MLP neurons of a small language model. Each row is named by its layer, matrix (down: output weights) and neuron, and shows model dimensions 80-207. Each number is 200 + 30 x the weight over its row's rms, rounded and kept within 0 to 999.
After each neuron's rows, "fires before" lists the tokens most often just after its 100 highest values on Wikipedia text that the model never trained on. A number after a token or word is its count.

L5.down636,234,218,206,221,181,239,240,184,178,233,212,164,209,208,199,180,160,185,246,209,206,183,217,192,168,193,222,218,140,199,228,191,206,241,193,208,175,211,189,197,206,197,238,210,202,196,216,147,191,173,226,221,189,168,173,153,194,151,182,214,212,243,174,180,211,170,191,186,208,213,197,158,210,167,183,221,189,264,254,209,170,223,209,175,197,173,179,155,158,244,176,250,171,210,228,187,191,200,179,168,135,207,227,152,228,218,238,205,202,214,275,267,230,232,163,180,179,227,152,167,194,177,247,272,162,231,225,158
fires before: " |" 51

L11.down561,201,168,212,206,206,197,179,210,138,162,153,203,196,145,131,221,181,171,242,248,233,151,243,184,260,190,185,182,195,180,197,208,190,177,192,178,250,136,166,166,216,212,234,191,167,195,201,179,219,201,136,160,267,217,190,169,193,220,225,225,243,220,205,169,192,193,229,214,153,191,201,207,209,161,259,228,181,206,162,185,145,214,220,254,171,210,223,210,213,198,209,201,143,173,181,187,217,194,234,200,184,202,197,208,204,154,139,194,233,182,218,205,201,180,196,262,218,194,207,198,183,238,185,214,153,234,173,189
fires before: " |" 37, " %" 13, "\n" 7

L4.down212,176,214,191,194,221,202,261,185,157,207,211,201,236,264,175,194,162,212,209,185,211,212,171,155,238,225,154,188,203,222,184,212,257,155,189,211,248,213,140,152,204,161,119,183,138,222,235,199,189,216,205,156,205,222,245,249,212,176,220,137,156,185,242,249,226,200,198,186,231,202,226,183,170,139,209,200,211,168,266,202,217,229,185,182,224,185,263,240,251,255,211,214,199,161,201,194,184,177,241,170,193,218,177,238,272,224,215,180,206,192,214,164,171,247,196,186,260,226,257,221,163,219,217,178,225,210,175,209
fires before: " |" 41, "." 7, "," 6, ":" 5, " ." 5

L5.down971,174,205,241,265,207,195,219,240,205,125,235,190,190,221,177,215,151,214,182,201,206,161,191,196,169,216,209,155,170,172,216,190,228,199,240,245,204,204,224,226,246,178,167,193,151,191,162,148,187,256,236,110,193,203,176,271,212,193,274,192,186,161,229,209,204,229,256,207,198,190,178,215,205,147,203,232,231,243,223,187,168,153,196,205,208,155,221,203,196,180,229,196,116,194,174,228,167,154,199,183,209,219,226,196,163,182,148,197,189,200,255,239,202,222,218,191,183,247,195,156,187,200,245,222,196,219,251,234
fires before: " |" 35, " ." 10, " 0" 4, " 37" 4

L4.down675,260,179,140,199,213,183,250,175,225,228,222,252,194,188,253,166,210,179,224,181,182,249,194,202,186,253,208,169,208,195,218,204,184,242,213,203,160,194,216,191,145,217,227,183,218,198,199,183,197,227,172,197,190,216,185,182,191,237,203,221,194,236,189,213,127,259,160,198,194,142,159,199,201,160,233,196,188,214,211,241,183,223,161,232,175,229,183,189,239,253,136,230,177,155,170,200,154,182,207,186,208,175,194,145,228,164,182,220,174,167,201,210,233,228,198,207,216,201,208,189,160,153,217,177,222,208,184,181
fires before: "|" 43, "\n" 28, " 1" 14, " |" 4

L11.down563,184,193,184,226,199,235,206,206,179,247,228,148,217,222,197,253,240,214,207,200,258,222,157,236,158,201,233,186,222,171,219,190,145,154,203,166,226,190,208,166,179,190,171,219,225,219,176,244,183,129,186,164,197,203,214,255,183,161,185,161,172,230,184,186,151,171,195,210,249,194,204,245,197,237,206,256,182,178,181,214,194,169,209,207,218,200,200,212,217,227,174,178,166,246,239,201,163,186,196,229,149,191,185,158,201,205,196,212,211,213,191,234,164,183,188,212,177,228,219,163,245,205,187,224,223,159,224,216
fires before: "s" 64

L5.down922,249,149,217,194,150,203,190,213,210,151,160,247,204,192,218,208,204,192,202,224,233,162,254,236,161,226,243,221,170,217,205,201,202,209,153,170,178,161,172,215,191,248,172,212,240,219,235,99,179,212,172,193,229,258,219,171,164,215,223,217,165,245,239,201,203,183,208,204,220,141,187,192,172,183,271,183,177,206,205,221,198,210,159,180,219,218,234,236,240,207,196,214,151,186,204,162,200,194,207,189,163,195,190,195,245,170,211,183,155,185,203,215,203,233,211,220,234,194,173,185,192,212,188,253,193,226,193,91
fires before: " |" 53, "|" 11, "=" 5

L6.down218,249,91,229,218,247,264,241,220,214,217,189,145,223,224,194,233,184,198,229,210,206,192,244,235,200,182,233,220,246,225,179,210,212,169,205,215,183,214,181,124,191,215,210,209,176,226,166,236,246,206,222,234,204,211,193,135,186,235,162,234,220,156,182,170,153,235,155,214,226,201,218,204,221,225,166,153,197,176,200,193,177,270,241,229,203,248,189,238,184,211,201,197,206,154,205,206,194,167,236,214,197,226,159,141,227,215,246,179,185,154,155,196,221,210,179,174,209,200,260,238,158,209,213,161,197,202,206,229
fires before: " |" 50, "." 16, "–" 6

L4.down898,182,214,194,215,228,228,203,206,252,182,187,175,250,180,164,241,206,207,199,209,195,273,187,193,203,211,225,219,201,171,192,184,234,120,190,206,206,208,193,168,164,234,170,260,185,214,205,228,151,171,162,199,211,233,194,191,211,224,154,206,266,177,187,168,201,231,177,203,216,156,208,209,190,180,231,207,164,152,214,197,210,225,232,198,191,198,227,206,242,214,254,252,220,197,174,192,192,234,180,161,156,206,170,183,232,175,219,179,209,229,184,188,163,232,194,154,201,217,246,186,130,170,177,171,201,189,222,218
fires before: " |" 32, "=" 12, " =" 9, "\n" 7, "." 7, ":" 4

L5.down808,220,161,203,248,214,206,198,228,141,176,263,234,192,209,214,196,260,184,182,192,219,167,174,233,179,230,188,195,242,190,163,196,187,149,159,170,188,162,201,228,228,211,179,179,210,199,163,251,271,172,144,215,208,170,224,183,187,223,193,135,266,164,165,170,206,190,191,220,175,189,224,184,239,182,204,183,173,176,209,260,174,194,228,230,167,183,177,186,143,231,187,222,220,224,218,194,197,216,276,244,201,190,179,161,225,164,193,232,208,170,160,163,220,150,202,183,236,180,185,234,206,204,173,193,231,220,201,142
fires before: " |" 49, "  " 9, "%" 8, ";" 5

L2.down545,267,150,212,178,239,186,187,177,212,211,210,205,226,179,190,229,197,194,216,228,235,207,206,158,255,241,240,182,171,200,229,181,248,225,197,199,194,212,128,226,257,169,147,186,160,215,209,274,193,212,219,174,239,206,180,209,201,214,219,258,183,216,215,252,205,186,229,168,167,167,206,121,184,165,169,184,153,209,187,217,251,215,220,199,224,140,221,223,227,232,182,185,125,241,223,167,168,178,213,204,186,183,152,213,226,168,170,216,224,172,169,163,208,261,195,220,218,222,155,192,193,228,181,182,200,181,215,262
fires before: "|" 87, "=" 6

L5.down569,238,185,181,208,204,134,239,208,159,150,260,228,211,187,183,195,230,191,213,190,194,245,200,184,198,215,213,246,180,209,230,155,203,141,173,160,222,202,196,196,150,200,156,183,232,245,149,172,191,174,201,201,181,297,201,183,192,226,219,217,216,230,186,210,237,250,159,181,237,211,207,234,155,165,150,215,195,180,160,214,242,214,178,197,180,199,157,215,262,206,228,237,232,141,229,209,195,250,205,230,245,172,178,221,216,215,186,197,163,196,173,187,189,240,227,192,228,248,191,202,186,161,138,185,161,212,176,187
fires before: "\n" 37, "  " 11, "-" 6, " —" 5, "=" 4

L6.down588,232,192,206,211,216,181,179,239,214,197,185,196,175,183,213,204,187,213,117,250,202,222,263,176,183,208,186,191,215,217,236,193,158,211,158,222,122,195,186,233,224,223,204,133,219,204,172,140,191,196,200,224,192,254,224,215,195,173,202,186,203,234,272,220,239,133,142,180,241,177,215,202,163,151,253,201,266,235,243,186,208,215,192,188,210,215,236,179,178,173,127,242,236,254,208,190,191,190,194,227,216,235,230,211,204,143,177,165,169,220,209,182,143,217,165,211,142,168,193,187,166,143,237,213,201,200,177,191
fires before: " |" 23, "." 16, "," 11, "4" 7, "5" 6

L6.down889,194,210,192,231,228,194,196,191,220,116,235,164,232,201,258,185,207,268,229,201,176,244,152,230,230,235,214,160,185,253,210,245,226,175,172,141,176,225,178,214,234,210,186,231,167,213,199,158,175,197,220,172,163,214,170,205,183,185,201,199,162,215,164,182,217,173,183,164,200,233,202,145,249,148,215,240,170,175,197,186,151,185,178,217,236,168,209,202,138,199,202,159,197,178,223,195,214,210,172,165,215,188,215,222,167,182,174,217,205,200,200,244,197,186,188,203,208,211,172,224,197,207,229,183,194,206,214,206
fires before: " |" 55, "," 15, " 0" 8, "." 5

L6.down783,180,217,202,212,232,157,188,255,186,195,219,209,210,237,241,231,208,210,176,227,221,215,192,248,185,225,178,227,226,218,202,235,177,194,182,192,169,191,221,215,232,160,135,170,224,169,226,167,166,209,216,182,191,229,183,259,209,126,193,192,195,170,157,208,175,192,234,235,228,180,247,151,182,253,225,177,191,217,212,170,174,199,211,209,195,161,144,148,135,187,193,176,173,241,189,181,208,179,209,228,157,160,173,238,218,208,206,195,239,154,213,237,184,211,155,181,170,214,215,206,146,198,251,164,244,191,189,187
fires before: " |" 60, "s" 11, "|" 9

L2.down35,226,117,139,165,249,187,203,169,150,257,232,183,250,161,220,193,197,192,195,159,200,192,261,219,207,204,213,191,156,208,245,144,230,230,185,195,213,200,190,236,201,203,234,242,245,182,232,225,201,199,207,194,226,198,192,233,209,221,175,237,247,209,216,265,194,246,182,193,125,182,137,203,226,154,165,205,219,234,208,192,175,215,225,239,180,221,192,196,165,228,209,194,197,198,228,228,190,165,176,181,184,157,200,159,228,167,156,219,222,162,225,140,192,189,174,231,174,166,147,232,196,230,172,141,205,222,187,208
fires before: "|" 87, "-" 4

L9.down269,173,248,186,184,218,175,173,217,236,203,175,239,223,213,178,241,187,177,134,173,146,191,215,153,194,222,166,214,258,223,226,168,193,201,171,224,215,182,146,158,231,227,214,190,181,226,193,190,195,214,205,215,249,222,211,159,184,234,180,202,186,185,181,122,182,210,208,230,233,218,199,194,122,213,207,222,217,200,206,210,264,175,257,184,221,227,208,258,177,187,251,273,209,200,151,197,242,201,213,160,197,189,161,244,219,196,234,226,218,199,185,187,176,206,222,209,208,171,237,172,194,224,197,172,215,220,271,203
fires before: "." 39, "|" 25, "–" 5, " |" 5

L3.down251,178,233,213,194,210,201,203,187,203,197,121,179,218,197,225,222,190,204,158,224,154,226,167,205,193,190,171,182,221,212,172,148,172,199,198,223,248,193,208,267,191,142,185,230,184,209,210,215,173,174,201,150,173,231,225,212,167,210,176,212,168,163,277,183,185,206,152,207,206,180,229,241,205,265,169,182,193,230,226,207,235,230,223,199,219,199,203,157,135,166,170,215,287,276,206,217,237,236,236,218,195,160,163,221,199,166,205,190,194,211,230,203,123,192,224,193,266,223,206,178,216,219,180,174,147,212,165,208
fires before: "  " 32, " |" 20, "," 10

L4.down849,205,121,201,182,188,185,216,170,225,183,166,148,269,143,215,173,165,194,241,232,199,180,231,217,155,235,251,190,215,212,235,143,155,263,142,169,134,200,215,204,198,226,214,194,209,244,166,200,170,200,224,204,289,162,237,202,238,195,207,229,236,242,235,192,124,206,159,223,219,141,188,209,203,256,205,191,162,137,196,166,178,205,103,199,200,267,174,189,256,186,203,222,187,209,206,176,191,187,235,217,186,216,185,208,185,201,173,202,226,172,208,211,195,268,196,183,239,213,197,213,199,210,208,175,223,268,168,232
fires before: "\n" 49, "|" 23, "." 17, "  " 4

L5.down93,263,162,235,210,171,155,278,182,157,177,199,188,176,217,231,188,202,172,193,186,204,217,244,218,207,198,218,190,196,219,186,190,195,190,228,206,193,177,145,218,118,214,201,207,246,136,197,230,243,223,171,216,178,170,227,205,257,179,177,188,145,201,271,230,173,203,175,171,169,206,213,219,224,149,167,201,237,202,182,217,177,215,146,234,169,196,211,190,183,224,223,241,206,213,246,209,205,210,230,184,185,170,166,162,143,219,142,229,179,243,241,150,188,217,197,253,195,191,167,224,207,188,231,265,93,194,163,174
fires before: " |" 56, " the" 5, "–" 4

L6.down250,249,191,168,221,210,209,206,166,177,184,211,223,196,150,170,204,244,178,209,227,164,205,160,223,149,197,187,161,211,147,168,152,201,135,158,193,273,179,247,222,170,164,200,224,211,252,205,226,237,197,165,179,190,251,229,237,213,217,203,242,188,195,167,185,178,215,176,178,146,189,182,253,207,220,155,210,222,187,158,203,143,188,201,227,185,211,182,204,167,210,246,260,212,238,191,203,200,206,238,232,167,224,157,218,193,198,227,170,242,197,240,187,195,168,240,198,185,162,182,194,280,236,243,183,163,219,215,194
fires before: " |" 28, " %" 10, " Votes" 8, "  " 5, "=" 4

L6.down662,229,124,201,217,212,182,255,163,197,211,179,221,239,234,193,192,183,204,184,237,209,183,265,183,169,158,184,255,184,212,236,202,140,206,209,238,193,200,175,209,171,212,247,179,198,162,221,179,142,185,229,174,217,196,177,203,202,276,233,177,178,222,194,203,265,217,192,175,204,190,176,224,224,177,182,204,204,217,169,234,206,223,191,198,249,185,238,208,224,221,176,246,249,264,277,174,186,190,199,146,163,243,152,212,221,205,246,217,210,238,241,212,213,191,174,226,171,190,174,172,173,225,216,178,116,171,163,151
fires before: " |" 68